Weights of a small transformer language model.
Architecture: learned positions, biases, tied embeddings.
Training: 91M tokens, 11111 steps.
MLP neurons of a small language model. Each row is named by its layer, matrix (up: input weights) and neuron, and shows model dimensions 48-143. Each number is 128 + 24 x the weight over its row's rms, rounded and kept within 0 to 255.
A block is one neuron, or neurons of one layer that tend to fire together. Before each block is what it responds to, as a language model described it from the Wikipedia text at the highest values.

Split short-word endings. Word-piece endings that complete a common short word split oddly after its start: the+ir, it+s, a+ir(craft), J+o(hn), the+se, s+ome.
L4.up38 [137 140 128  94 126 116 100 109 126 131 120 135 104  84  76 118 122 117 119 168 138 149 131 134 178 132 116 111 137 123  80 140 129 130  94 160 162 114 129 111 171 138 151 162 113 119 160 151 130 114 115  85 119 108 122 142 137 132 142 149 145 142 142 156 167 116 168 110 130 130  95 175 165 125 123 121 153 172 133 128 184 114 124 161 102  88 110 124 108 162 128 143 113 145 146 163]
L4.up166 [ 84 154 133 166 126 130 106 151 104 117 137 149 135 129 128 125 124  93 136  95 124 128 141 117 141 154 123 128 130 109  92 111 102 123 129 143 131 135 143 138 124 138  94 134 149 166 109  76 143 137 138 120 154 123 152 109 107 156  91 104 145  97 183 100 129 106 141 140  73 141 119 130 183 111 119 128 108 132 146 126 117 138 120 113 112 102 105 121 116 140 186 171 150 143 109 166]
L4.up377 [118 125 148 127 100 127 156 109 155 102  99 134 121 100 122 108 155 140 109 132 131 133 128 146 132  75 123 128 152 124 151  88 111 134 131  97 152 120 118 111 110 157 158 162 177  85 140 132 155 108 149 153 103 177 129  78 111 125 124  95 145 134 103 141 146 129 152  91 108 136 108 134 127  99 132 127  98  91 128 117 132  73  96 150 186 123 144 129 139  88 114 133 128 123 107 162]
L4.up452 [133  84 175 123 139 151  97 113 156 101  82 126 155 128 152 172  96 113  90 147 151 125 140 121 108  95 130 151 127  95 133 120  52 164 144 122 130 133  86 128 105 157 126 183 138 131 113 131 110  88 115 130 135 101 107 116 121  78 119 126 124 135 114  96 166 125 154 145  77 131 140 160 136 118 155 104 101 135 175 126  89 123 125 127 125 102 133 163 128  83 105 121 134 116 113 136]
L4.up459 [133  99 110 148  67 121 123 130 114 168 117 116 122 110 117 126 159  85 158 158 135 135 138 141 125 161 115 124 102 196 129 125 102 129 139 115 109 142 151 129 132 132 127 122 155 143  99 100 139  70 132 128 103 154 134 167 148 145 125 135 108  71 132 123 136 129 108 163  80 117 154 166 148 121 187 132 112 131 157 114 111  90 126 145 160 114 111 105 109 127 119 125 139 147 162  95]
L4.up536 [157 139 137 144 116 151 108 135 103 149 149 108 199 127  85 114 124 133 132 151 111 144 128 132 113 119 143 123 123 173 114 154 118 119 151 133 144 127  90  89 131  92 130 140 150 146 112 117  92 142 162 103 121 169  87 120 148 165 111 123 145 106 123 147  92 135 171 104 145 126 127 109 150 145 135 160  81 136 130 135 150 113 139 133 142 125 148 143  93 127 148 113  73 113 115 135]
L4.up537 [ 74 116 108 168 111 138 133 110 131 100 123 151 116 119 100 119 128 141  86 145 150 133  96 111 146 120  90 154 143 162 164  97 143 163 118 147 107 112  83 152 154 153 110 126 126 143 145 127 172  76 144 141 139 124 129 150 111 162 132 104 133 164 131 132 114 145 132 105  77 132 166 171 128 121 117 108 101 111 185 117 145 116 111 137  89 100 124 129 120 113 164 123 119 119 148 111]
L4.up539 [114 118 135 153 113 128 124 101 199 120 106 136 125 127  70 121 139 122 123 112 145 146 116 121  96 136 119 143 150  76 123 119 147 117 105 168 129 129 105 155 135 175 145 106  98 100 100 148 147 112 140  84 147 157 179 106 166 169 136 145 148 123 159 136 130 117 153 144 132 100 145 139 132 164 109 128 108 124  76 138 132 126 106 137 159 134 108 142 124  90  78 122  78 141 155 104]
L4.up598 [121  70 118 146  93 134 101 123 120 138 126 143 118 139 124 161 152 114 137 141 161 119 110 108 153 152  94 135  94 111 126 113 100 139  76 159 168 140 138 117 122 142 151 115 121 145 133 133 138 106 140  97 100 117 114  90 118 127 127 128 133 170 131 119 152 147 138 138 100 183 157 159 176 124 162 113 114 148 118 135 129 132  88 194 132  84 140 159 113 137 175 142 123 134 135 136]
L4.up614 [165 123 109 135 143 136 121 140 138 114 145 149  37 161 158 137 133 118 157 137 139 145 124 187 154 103 116 107 123 144 123 138 120 145 149  95 176 159 178 142 125  91 134 120 119 120 128 133 103 143 136 101 118 139 165 128 140 126 150 103 118 168 125 142 128 135 142 140 101 109 170 139 143 103  72 111  54 165 117 145 133 141 156 138 168 102 160 155 135 128 158 141  96 188 114 141]
L4.up661 [105  69 144 100  86 130 145  64 138 140 129 174  98 103 116 123  81 107 100 131 120 180 126 131 151 153 120 116  82 112 129 134 137 168 167 102 124 160 141 144 106 128 133 143 114 159 119 136  79 146 168 117 158 115  99 118 116 129  98 120 174 124 119 113 150 156 179 117 129 110 126 134  95 127  79 168 112 104 149 146 115 101 101 158  93 130 139 140 105 128 151 106  98 149 114 124]
L4.up683 [133 121 143  99 109 102  97 100 156  84 161 170 121 125 124 136 168 115 136 158 103 138 123 145 102 115  84 119 112 123 131 130 116 144 108 154 141 179 129 114 118 114  82 150 115  85 109 117 142 116 141 124 133 116 155 155 198 138 151 117 113 137 113 145 118 141 136 182 119 172 139 143 126 144 162 122  86 121 106 108 146 142 162 152 130 146 173 170  90 130 126 163 127 108 126 124]
L4.up694 [132 106 158 116 127 163 112 108 126 162 126 117 157 159 123 174  81 111 145 164 126 138 136 100 145 142  93 158 137 108 109  73 179 108 131 131 165 150  74 132 187 144 107 133 123 138 115 104 128  97 124 116 146 127 138  84  93 151 124 158 159 130 146 132  81 136  90 162  98 149 156 121 138 113 116 152 127 154 135 123  98 100 130 128 124  79 129 122 155 113 161 138 105 132 148 126]
L4.up701 [137 112 105 123 148 108 135 108 165 111 139 154 132 135 130 114 130 131 121 185 111 112 113 128 144 141  87 148 153 106 124 103 135 109 118 141 104 221 108 181  70 136  92 119 127 137 162 120 138 138 139 118 147  83 126 138 132 121 109 147 149 106 144  86 101 125 145 158  99 112 106 116 128 146 110 134 111 179 169 151 111 129  94 146 150  82 106 132 153 124 136 170 127 138 151 122]
L4.up724 [139 105 140  96 125 108 155  85 144 104 157 136  88 104 119 143 152 110 124 157 184 156 127 130 134 113 145 137 163 178 102 150 141 156 123  84 123 156 155 115  98  84 122 189 115 154 153 131  86 113 112 149 139 101 118 113 153 103 114 100  99 125 138 121 132 155 144 129  99  99 124 104 144 108 156 119 105 120 155 108 152 107 115 110 138 151 142 160  90 179 109 148  93 147 122 129]
L4.up732 [103  98 128 132 137 143 142 120 205 136 148 150 139 120 115 116 114 120  92 153 152 147 111  92 143 116 117 153 140 147 141 136 120 141 160 121 179 151  96 147 150 162 142 150 204 127 135 139 108  83 120 116 132 102 148 133 139 140 121 113 121 128 120 110 129 179 128 132 101 143 168 130 118 103  90 107 147 136 146 133 105 148 136 109 161  84  94  94 143 121 126 139 161 150  94  95]

Split-word continuation pieces. Word-final or mid-word pieces that complete words broken into short fragments, most strongly "y" in "the|y", also "the|ir", "the|se", "b|ec|ame", "l|ed".
L6.up19 [109 147 136  77 151 139  97 153 208 118 138 143  83 130 149 121 170 104 135 125 146 150 102 128 154 107 145 131 124 115 106 133 142 102 100 136 123 121 107 112 105 102 124 160 156 156 142 146 135  91 154 128 145 143 112  92 120 190  72 151 133 100 149 149 108 146 137 102  99 168 115 136 136  95  97 165 137 142 126  93 105 119  94 154 139  99 158 164 135 183 175 164 112 109 103 141]
L6.up27 [115 140  81 129 161 133 104  91 113 131 132 165 148 160 122 136 115 128 148  93 108 147 118 109 125 105 142 154 128 116 116 104 134 191 135 142 149 130 116 145  86 114 134 114 108 141 103 123 117 102 160 107 119 120 143 138 134 204 165 148 134 101 138 113 136 125 164 134 138 116 127 155 122 105 100 100 156 100  92 138  94 101 146 151 115 117 131 157 139 110 114 145 145 150 120 104]
L6.up30 [132 125 160 125  98 124 121  94 124 133 138 137 114 151 123 150 157 168 141 143 109 143 122 104 187  86 129 104  85 163  98 119 110 182 161 119 159 170 135 133  88 151 151 176 165 176 154 120 121 137 130 130 104  95 134 145 137 131 137 124 122 136 122 119 115 129 164 136 115 152 144 117 136  84 100 125 124 139 123 175 147 102  74 157 101  92 168 151 136 145 103 136 124 117 155 162]
L6.up103 [128 155 152 160 122 131  91  94 177 100 133 114 141 105 157 159 131  97 107 137 123 159 148 124 146 155 142 134 106 166 118 141 113 159  91 142 144 137 108 119 110 164 119 154 123 166 108 115 137 137 152  90  94 150 115 112 118 110 101 127 164  88 124 165 122 152 145 116 176 135 126 159  89 100  81 153  88 123 123 107 128 134 120 147 174  97 138 137 130 123  92 150 152  92  82 129]

First-name completion. The final word piece of a multi-token given name just before a surname, often in tables and lists, e.g. Dav|id, Thom|as, Edw|ard; also other mid-word endings such as Dolp|h|ins.
L6.up8 [149 143 159 150 133 125 152 126 139 141  91 154 111 117 115 123 146 151 136 124 104 163 135 101 129 118 151 104 124  91 121 142 114 107 122 140 163 130 127 165 122 128 143 128  72 138  87  86 165 129 148 144  76 143 118 124 120 142 158  96 100 152 139 120 111 171 123  80 149 124 103 111 109 161 105 167 105 121 151 125 121 123 145 157 142 153 111 151  71 129 125 124 140 110 151 100]
L6.up210 [ 95 122 130 159 112 113 113 146 149 132 111 120  95 111 144 139 144 104 125 114 113 162 151 135 140 139 136 112 120 138 115 161 141  74 138 113 139 146 105 150 119 117 113 156 176 128 148 122 143 104 153 141 121  86 115  93 162 137 118  92 120  82 116  98 108 134 118 145 121 170 117 162 122 124 158 197  73 152 114 145  95 119 209 110 116 126 123  81  78  92 104  92 128 131 164  62]
L6.up503 [162 131 161 116 176 117 119 163 132 111 102 130 102 139 138 162 150 103 108 131 120 148 152 101 105 126 158 131 108  99 136 132 117 146 121 105 128 127 119 126 114 154  94 150 122 141  84 155 146  93 129 130 107 166 156 175 147 109 110 119 123 142 151 113  95 155 101 137 134 133 149  68 148 115  86 156 110 113 153 149 137 101 124 133  90 112 127 100 130 169 110 161 138 135 145 118]
L6.up524 [109 112 112 149 100 105 100 116 103 105 114 130 148 107 102 142 152 135 136  99 132 199 158 134 146 166 177 109 138  95 122  85 151 134 153  99 163 120 164 151 145 128 131 132  87 151 117 140 143 137 123 104 139 116 127 127 150 139 107  74 128  88 139 147 122 148  89 134 156 180 107 132 142 135 116  92 111 120 113 121 132 123 118 119 157 117 165 126  96 125 137 136 128 127 107  98]

Clause-linking words and coordinate seconds. Clause-opening connectives like that, which, while, though, where, and the arcseconds mark (″) ending latitudes before N.
L4.up72 [185 138 124 133 113 173 175 133 137 167 103 124 122 118  96  94 119 102 118 150 116 122 121 114 133 147 137  88 136 110 121 110 109 156  91 107 137 167  56 149 159 134 132 113 141 181 122 133 139  76 134 154 171 136 172 170 124 163 148 113 149 114 142 130 129 149 155 130 138 108 139 109 137 173 132 122 117 123 128 100 111 136 107 148 136 100  81 129  92 119 103 137 112 149 125 141]
L4.up127 [135 125 143 145 145 113 167 128  94  63 189 153  97 106 178 102 107 120  91 145 119  98 132 121 142 127 138 121 149 153 109 119 145 120 116 145 116 165 140 134 114 108 160 180 129 150  86 137 103 133  97 152 142 154 116 140 173 112 125 113 119 107 132 115 118 124 134 109 133  97 135 153 136 134 110 162 101 143 123  66 107 147 136 139 135 125 169 139 150 167  74 143 130 124  91 168]
L4.up173 [ 87 128 109 123 133 125 108 134 172 147 191 110 150 102 158 130 106 120 129 103 158  85 118 119 125 112 118 132 152 131 111 122 113 108 129 122 123 113 174 133 126  74 145 150 113 123 142 119 137 118 109 154 120 187 197 128 173 101 133 137 133 167 145 125 115 128 133  86 100  98 113 140 131 104 166 119 122 168 113  83 112 134 160 132 164 115 121 164 125 125  76 148 137 100 112 167]
L4.up175 [112 143 150 126 116 126 137  95 121 120 161 112 140 135  91 131 116 152 138 146 140 134 159 180 101  84 106 139 174 162 154 167 103 126 134 114 137 133  89 119 101 142 125 135 147 103  79 101 114 103 134 119 145 106  72  79 143  99 133 118  91 109 109 123 129 136 127  99 168 119 111 146 144 122 149 160 166 131  99 147 118 148 132 150 122  96 125 150 115 142  91 229  92 103 103 117]
L4.up210 [136 145 171 140 112 168 112 122 137  98 159 117 134 108 134  85 115 124 119 141 154 121 148 150 153 104 153 106 157 146  88  73 131  92 123 162  95 149 115 123  99 156 137 112 129 160 144 113 105 143  72 169 138 134 111  78 150 165 137  99 142 119 131  95 105 107 138 118 123  83 116  82 138 115 108 139 120 131 161 134  94 142 131 125 122 111 169 101 136 122 161 116 128 144 140 175]
L4.up268 [101  94 103 132 148 106 100 149  92  99 125 129 148 117 112 157 131 143 128 125 142  88 127 129 110 120 115 138 120 112 123 104 156 170 122 130 105 121 109 133 108  91 107 123 155 132 124 138 158 105 160 146 104 133 102 120 174 147  93 103 119 183 121 138 104 146 129 137 119  99 145 150 178 126 136 146 133 117  84 135 120 131 113 156 143 167  98 141 140 108 113 128 156 204 122 164]
L4.up393 [150 129 136 164 123 116 149 120 107 112 131 129 115  80 122  97 126 124 117 134 126  80 136 145 160 144 116 118 144 107 119 116 137 101 153 137 133  75 114 130 149 120 161 116  88 185 136 149 126 164  62 148 117 167 163 145 148 132 138 104 144 128 122  72 123 141 143 131 103 115 126 147 128 137 115 108 152 138 110 125 165 130  71 132 137 160  67 141 132 122 118  92 103 131 158 177]
L4.up406 [127 117  98 103  92 125 115 155 147 141 152 140 148 142 120 124 137 160 105  88 123 133 183 134 127 113 106 109 149  96 130 105 169 157 104  96 102 135 127 190 116 118 141  89 105 140 116 131 151 150 113 150 122 114 143 127 127 149 175  97 194 146 137 105 108 171 148 159 134 119 109 144 126 130  70 104 129 119 140 112 136 141  80 173 157 123 156 122 107 127 128 157 159 148 127 128]
L4.up410 [105 128 133  60  91 139 172 138 136 155 119 129 143 174 133 133 164 149 106 116  72 139 139 107 124 123 113 125 160 146  81 151 137 135 145 131 138 140 121 117 116 146 136 127 124 102 158 127 121 144 134 123 165 128 131 112 120 151 146  71 144 135 115 159 146 136 190 137 102 162  88 125 155 134 134 143 135 148  77 144 163 138 194 132 138 120 119  92 145 106 108 124 114 163 138 151]
L4.up454 [161 105 175 112 131 108 151  93 177  98 107 116 130 116  66 166 136 144 140 174 102 111 109 132 167 110 114 126 116 151 139 103 150 124 134 138 136  74 134 120 127 113 130 165 130 137 137 146 142 137 118 153  91 142 115 100 179  98 122 141 168 136  99  81 107 133 158 103 118 145 126 143 156 117  98 136 152 109 110 135 142 119 144 119 140 131 140 117 158 129 110 128 107 130  71 181]
L4.up554 [146 125 129 109 118 126 131 124 164 135 127  88 118 140 106 150 161  78 139 140 136 113 107 109 156 128 162 137  92 128 126 128 133 113 134 126 144  85 144  78 122 135 145 131  85 153 127 119 124 123 115 132 116 119 167 106 122 125 154 121 116 151 113  99 109 126 130 152  86 117 129 136 140 123 115 104 124 138 119 182 143 110 156 145 162 138 103 164 150  96 136 156  76 120 121 168]
L4.up576 [126 120 123 132 135 192 102  90 162 129 118 101 171 131 107  85 166 117 136 132  88 111 156  86 138 135 138 122 159 137 142 124 135 195 117 119 120 125  88 106 151 128  91 161 112 185 112 120  97 113 113 170 137 156 130 134 135 142 124 116 159 103 137 136 145 121 125 144 136  97 134 104 149 126 136 111 143 144  66 125 101 102 146 137 127 108  90 193 145 109 128 158 160 103  82 145]
L4.up582 [110 113 168 114 147 144 120 119  78 138 181 122 148 152 143 113 116 128 117 180 124 159 113 145  89 106 148  99 128 124 109 115  97 115 122 142 176 123 125 135  99 108 140 163 105 148 156 150 122 143 136 141 137 133 126 111 130 190 151 127 148 103 122 135 135 130 157 111 126  87 131 146  98 130 140 105  93 118 116 124 141  97 153 123 166 128 129 108 183 106  92 124 131  89  98 119]
L4.up599 [143 105 145 162 122  97 134 141 141 114 115  85  88 144 155 148 130 124 114 115 127 117  94 105 125 167 173 104 139 143 154 107 166 168  82 124 110 104 110 115  69 115 105 148 136 189 116 149 110 179 100 149 163 117 144  94 140 134 135 136 130 146  88 131 138 134 151 115 116 116 125  76 159  78 125 129 101 161 135 125 145 147 128 127 165 113 151 159 133 112 110 128 118 125  96 149]
L4.up609 [132 134 112 114 122 176 134 132 172 122 114 137 117  97 138 125 200 125 100 108 102 135 138 111 141  80 136 100 154 107 135 145 136 142 155 125 114 121 125 138 129 116 164 145 112 174 148 152 147 132 145 138 128 151 160 147 110 142 147 182 147 109  99 123 112 127 126 129 115 122  99 120 164 106 110  87 123 122 103 151 129 159 103 146 150 124  87 143 118 125  73 108  81 163 141 136]
L4.up695 [184 100 141 193 101 136 178 152 153 159 141 122 121 147 136 141  78 121 105 116 163 142 107 138 150 141 125  44 130 127 127 130 115 125 117 123 154 108 121 152 148 108 154 130 120  81 114 108 101 130 109 135 117 131  97 127 152 123 188 146 127 131 132 105 132 133 106 108 127 131 127 157 115 114 149 152  89 115 140 124 139 124 152 153 131 115 116 137 133 127 148 161 103 124  99 141]

Split common-word completions. Second word piece that completes a common short word split into fragments, like th+r(ough), al+l, wh+at, wh+o, I+t, plus relative that/which.
L6.up75 [139 123  78  94 115 161 129  84 195 136 102 122  90 110 128 123 150 122 140 121 162 132 111 102 151 136 103 114 104 136 132  98  99 129  96 122 121  83 133 119 139 127  94 111 122 161 115 126 109 162 111 150 130 137 142 127  66 114  86 155 153 159 141 135 123  96 161 115 138 167 109 154 138 137 126 127 126 144 101 111 149 107 124 140 171 129 100 130 148 130 131 161 140 134 100 173]
L6.up195 [137 110 208 144 112  93  85 133 130 115 160 140  90 116 109 137 115 150 120 121 155 106 115 114 132 105 137 105 151 106 138 112 152 148 124 118 121 101 138 172 113 108 122 158 145 140 125 122 142 139 132 119 106 128 151 152 145 114 162 116 118 135 130 116  83  97 119 154 117  96 128 122 141 123 160 109 140 157 130 105 124 141  87 178 105 139 104  80 119 170  92 126 127 131 144  38]
L6.up208 [101  71 127 116 101 114 109 120 137 139 124 133 137 132 121 149  90 153 114 140 103 122  99 144 124 136 136 127 123 138 160 160 143 160  80 132 112 110  97 101 146 148 108 126 123 141 139  83 118  91 113 104 156 169 151 149 186 129  99 140 165 160 139  89 122 179 167 133 109 128 170 143 134 151 190 112 127 145  94  91 136 136  96 126 158 117  88  97 140 125 132 115 140 121 132 125]
L6.up265 [126 137 147 150  99 158 142 149  90 109 135 137 104 114 170 136 143 139 144  87 115 148 154 108 158 125  75  80 144 148 102 126 147 135  77 125 125 106 115 118 160 155  82 120 151 142 130 144 160 143  95 124 131 100 149 137  77 147 111  79 115 131 154  92 108  91 136 150 140 118 126 195 149 120 148 141  94 164 116 119 143 114 119 134 160 120  96 128 126 130 159 166 111 151 124 135]

Name-completing word pieces. Final word pieces that complete a proper name split into several tokens, such as the "on" in Williamson or Washington, "ge" in George, or "ith" in Smith.
L4.up78 [ 92 125 143 122 177 116  87 114 162 119 146 149 153 128 177 159  71 117 105 133 119 110 126 162 112 142 161  92 124 115 106  94  93 138 120 137 130 127 121 181 126 120  92 125 126 109 143 145 146 136 129 104 130 147 127 164 145 132  55 117 152 137 118 136 135 103  99 119 156 139 117  98 162 145 148 149 134 132 113 116 100  74  95 101 139 133 114 106  91 166 152 138 106 134  78  93]
L4.up92 [118 102 113 138 166 103 107 132 150 143 100 106 165 142 152 141 119 139 132  85  83 124 126 147 112 122 156 130 159 106 138 145 106 140 144 131 162  95  97 123 129 118 119 102 124 146 115  96 106 151  92 127 172  92 164 102 121 133 124 157 193 140 149 127 151 132 127 140 151 180 132 135 172 114 119 161 103 123 108  71 153 149 135 115  88 156 158 129 104 143 156  97 102 140 103 114]
L4.up96 [122 108 161  98 149 124 107 107 116 156 125 112 136 150 119  96 137 131 176 150 106 138 135  98 160 163  87 104 146  80 133 140 111 149 127 135 132 140 133  85 100 115 123 104 161 151 156 109 112 162 125 120 115 111 152 112 155 148 173 102 161 126 125 126  80 139 123 116 131 158 149 157 144 118 116 182 144  94 111 133 128 116 189 108 127 124 131 107  64 140 138 106  72  95 150 115]
L4.up222 [113  83 152 118 157 123 152 145 120 115 111 113 155 119 148  90  80 106  96 109 139 117 151 122 107  71 132 124 140 107 101 153 120 147 142  91 151  97  81 111 159 147 121 173 120 126 148 127  87 185 163 129 126 107 123  84 160 108  95 113 188 141 132 161 109 127 154 112 131 142 130  95 120 144 136 168 133 106  86 122 105 138 166 126 152  89 142 148 104 130  80 113 134 123 159  95]
L4.up303 [155 123 128 122 168 163 148 101 118 111 118 101 145 120 132 136 109  69 126 124 166 125 122  90 119 135 154 110 107  83 132 155 107 116 111  96  96 137 170 153  98 144 139 166 114 151 103 143 113 117 120 126 164 108 141 133 148 117 114 136 148  80 145 141  94 120  90 152 151 154 129 152 143  95 145 121 101 125 134 134 142 166  71 156 106 112 112 148 168 152 146 156 123 144 152 105]
L4.up332 [131 117  98 126 111 128 122 187 183 108 116 117 197 116 134  95 145 133 170 140 170 107 123 151 111 141  79 164 125 140  89 168 154 123 135 113 140 135 111 129  90 138 125 123 138 115 154 117 112 134 130 114 123 101 111 157 141 148 159  72 137 135 114 135 167 145 183  92 112 147 130 127  73  99 119 131 126 136 145 106 145 146 136 129 108 129 118 131 198 133 102 117  91 127 146  73]
L4.up353 [ 94 115 124 109 125 135 124 113 100 102 153  97 135 113 137 118 121 115 102 110 140 166 177 143 165 110 137 115  84 141 126 142 142 155  74 134  89 123 146 114 107 152 192 159 124  86 157 113  91 135 126 125  98 141 116 172 127 110 158 110  92 146 103 158 149 120 130  93 155  97 124 140 122 178  99 143  93  99  86 150 168 152 108  89 136 128 122 142  97 167  89 134 102 129 153 114]
L4.up508 [163 128 159  84 104  84 140 139 129 154 122 122 143 111 118  93 172 162 121 163 141 136 130 137  89 131 163 112 107 164 119 144 110 137 162 118 106 136 104 102 115 151  99 134 148 111 128 112 121 138 157 124  97  92 142 114 145 157 129 135 109 149 146  91  98 147 165 114 110 148 130 112 159 114 102 168 147 117 100 178 138  85 151  81 122 106 153 132 104 116 111 151 115 136 114 110]
L4.up559 [114 141 140 132 113 136 132 134 135 113  89 122 118 117 116 138 138 124 125  99 112 155 187 118 171 127 135  93 136 126 196 144 134 102 113 101 153 124 143 144 138 100 110 170 107 152 135 131 127 128 146 133 131 112 103 106 149 192  89 115 118 133 131  67 121 149 113 113 130 143 109 125  99 169 118 131 111 109 133 154  94 144 146 105 118 147 182 112  73 135  78 122 127 118 146  92]
L4.up581 [125 146 159 133 114 150 125 137 132 122 103 111 143 146 113 150 146 113 158 131 128 122  76 150 153 138 121 114 135  70 108 122 149 142 138 119 123 114 147 157 177 125 105 146 128 152 137 120 118 123 134 135 147  85 161 151  97 122 102 110 145 122 134 109 152 164 152 124 143 128 104 133 107  98 122 112 115 113 147 105 122 118 175 124 143 139 164 132 144 107 130 106 117 129 138 147]
L4.up591 [123 168 107 114 131  92 114 174 148 128 127  99 105 121 124 152 154 138 138  93 118 158 120 108 105 154 131  95 129 125 108 171 109 142 133 123 101 168  65 132 133 108  94 149 124 177 136 104 146 170 125 113 109 115 130 124  94 135 139 152 175 139 133 147 148 188 129 142 162 123 109 109 163 149 140 137  93 121  92 128 127 130 114  66 168 112 112 142  80 150 104 123 108  92 143 108]
L4.up600 [105 149 101 150 141 101 148 146 129 131 117 133  97 134  79 123 160 145 149 142 156 140  92 129 116 155 161 113 137  95 111 141 114 115 141 110 178 149  89 137 125  89 149 111 123 164 126 125  79 152 130 130 160 136 136 157 128 173 122 119  95 146 128 169 126 141 150 153 141 108 117 110 126  89 106 156 105 116  88  75 144  98 148 149 122 173 138 141 120 155 121 133 112 151 100 122]
L4.up666 [115 140  98 161 125  87 112 122 139 149  95  90 108 163  93 102 120 166 169 159 101 115 149 126 137 115 165  92 134 168 141 157  79  98 152 175 164 114 120 138 115 145 118 147  71 119 135 100 102 113 123 116 132 131 169 134 136 154 121 153 112 133 139 104 131 122 123 142 113 145 172  94 141 138 128 157  57 133 138 167 115 102 108 137 125  94 141 133 120 142 130  97 121 154 145 142]
L4.up670 [107 132 158 151 139 134 125 151 166 106 116 127 130 143 128  94 106 112  95 168 153 165 130 101 152 132 162 104 116  92 142 152 137 153 101  87 141 171 143 129 139 145 120 110 115 112 124 137 170 127 122 116 123 125 151 157 136 157 149 125 128 162 148 122 124 147 130 112  99 147 103 126 129  98 138 147 110 122 110 125  98 177  92 171 130 153  66 124 102 154 130 122  90 136 119 147]
L4.up742 [ 98  90 135  96 136 134 119 115 135 150  92 108 105 163  86 113 159 130 104  92 127 160 132 103  55 183 106 139  90 154 136 127 152 100 122 174 132 115 133 157 144  94 146 180  99 109 139 138 139 127 109  95 126 108 154 170 142 150 133 134 148 113 112 159  86 126 180 120  98 142  89 115 175 121 162 126 144  64 140  99 154 116 103 165 118 115 123 105 110 143 113 136  99 120 115 133]
L4.up765 [127 133 137 143 137  89 138 125 175  89  65 116 111  92 111 152 111 140 145 130 139  84  99 156 130 139 100 112 125 133 116 118 137 184 100 125  97 141  83 105 114 118 123 142 163 116 131 105 123 155 152 137 111 129 116 167 145 153 128 105 111 110 144 149 127 139 114 144 171 138  97 139 143 109 122 167 117 125  95 117 106 114 100 142 107 120 119 149  98  88 119 176 106  67 164 134]

Split determiner completions. Word-final pieces completing a possessive or determiner split across tokens, mostly "the"+"ir" (their), plus its, three, many, some; sometimes his, first, that.
L5.up709 [122  97 136  99 153 136 134 100 155 164 109 134 107  94  97 124 116 106 105 169 147 149 115 126 123 136 118 136 101  92 158 127  90 146 130 162 169 146 137  84 137 117 118 147 116 147 122 159 106 105 124  87 100 129  81 129 129 128 143 169 152 134 146 119 140  96 134 101 115 139 125 154 177  97 110 162 112 175 137  57 134 122 100 164 107 148 139 120 124 111 136 125 100 149 102 138]

Final subword of names. Final word-piece that completes a proper name split into subwords, in tables and lists, e.g. Broderb-und, Edmont-on, Un-ited States, Pow-ell.
L5.up80 [116 144 109 139 125 124 121 143 141 166 124  96  99 147 115 126 113 144 119  96 106 137 135 153 115 141 149  84 104  96 133 122 112 164 167 116 161 146 150 136 142 145 131 149 102 115 162 120 156 143 156  87 134  87 145 144 102 140 125 128 116 129  81 122  89 144 159 112 138 138 136  94 120 104 114 156 119 117  91 173 127  83 139 120 161  87 132 100 123  91  78 109 129 129 107 107]

Complement "that" and word continuations. Mostly "that" after reporting verbs (stated that, announced that, discover that), plus mid-word pieces after "st" (st-um-bled, st-ud-ent) and "=" heading lines.
L5.up20 [166  83 175 107 134 101 128 127 109 132  97 125  90 107 127 131 166 149 110 102 151 116 114 168 113 140 128 102  92 130  87 141 114 132 160 120 145  47 157 117 162 105 141 136 136 138 144 141 129 116 148 158 107 121 153 114 133 126 142 136 154 122 125 147  93 184 153 128 126 116 103 134 117 158 110 128 115 202  81  93 114  72 175 107 149 150 131 137  99  93 130  95 115 144 139 139]